Weights of a small GPT-style language model, trained from scratch on English Wikipedia.
Size: 8 heads of 64, MLP 2048 GELU, vocabulary 6760, 22.4M parameters.
MLP neurons of a small language model. Each row is named by its layer, matrix (down: output weights) and neuron, and shows model dimensions 0-95. Each number is 128 + 24 x the weight over its row's rms, rounded and kept within 0 to 255. Numbers have three digits each.
After each neuron's rows, "raises" lists the tokens whose logits its output raises most directly, leaving later layers aside.

L8.down539:141110170143104121075147133168126160133107148110093099139140147165139145130142137132111123103109119160154122153092146184132085169111119126127107123148136157131117122109134136129089112141163136101120119108111083115116154113098171114083096146107139174202131124114112122127148203129116158137
raises: "hip", "worth", "ky", "bury", "burg"

L9.down1512:150123143144200087161122131091074172134126114141166132134106121166139132063117106121136131128112124132094090146122131135140096120105130135112109132113135155149126154123083123135107164100101111137129144143123107115173130157170119116177159071147125109177114194150141157119135080138064103116
raises: " 23", " 27", " 26", " 21", " 24"

L8.down1038:128088071105139118116134100131114179161127090124127120108158131131120110130093086154140113159152133163149111140154139175148136113142137161088150131122165129133147153125111094176142128172152090109163132153100136149117106162151146158115109114116091153075133126126070135157154115118115134127
raises: "hold", "aries", "eral", "order", "hip"

L8.down1040:080072121117142114132100120126154143130157133152132127127103176132133111113141090119103088126131162139151113085150170155139156135147145108119185129116103172122182102145118125138156119099166139109135138125143117169114146113083104132089190106099162095125167115175108129149117162126124112091
raises: "oice", "ers", "ances", "anced", "ogue"

L8.down892:112096110095153144118135089135102154135144133104104129120137103122132148128100139123144146127133143129098142110146068103108116095140145126122165158121123112118118116136105158129151100178110107126126131146130077120121133135132157131126115186130137106169136124103113136141110144155111117142
raises: "U", "I", "E", "O", "EC"

L9.down998:106115100143165131098115130138136137046135135175117108122184127124137122162151140089110145117140139121149072142095123154133135093136119076143121117091113098146104124124110127162132090125085168148137142132148128144105155139159150145117150149196163113133143102135137117160089116161103111135
raises: "ify", "ose", "imately", "ould", "oke"

L8.down204:130084152146144148115134127164114165129117171121156113130145143190131121104067111098091132122114158135162101141181124156155126123165153131143122121179142140112138122144132083128121098168136143104123156122149125125113114098100177097142108133087100145195108127107105140130133159149125137139
raises: " are", " were", " have", "hip", " include"

L9.down505:136180123136095161132146127097080102117147152152115113117103165098116119110174180152134113151207122156131151103125117146136128165123096149116137151163158122142099111142134162161118124124135180141166079138120078126145163157127136150159138150118124126096096134123150101123156111094124111144
raises: "ed", "ees", "s", "ally", " years"

L8.down921:125145088093115154131163111112162112105155113132156128133124145143136129120095164133123127098124136082134111132131156111079121127138101158122104155113170128068133132122125123094111138080142170148112148134121142153165095125176155135128129118114123100144072114162119142146124148117170144134
raises: "zz", "ș", "iro", "jo", "ł"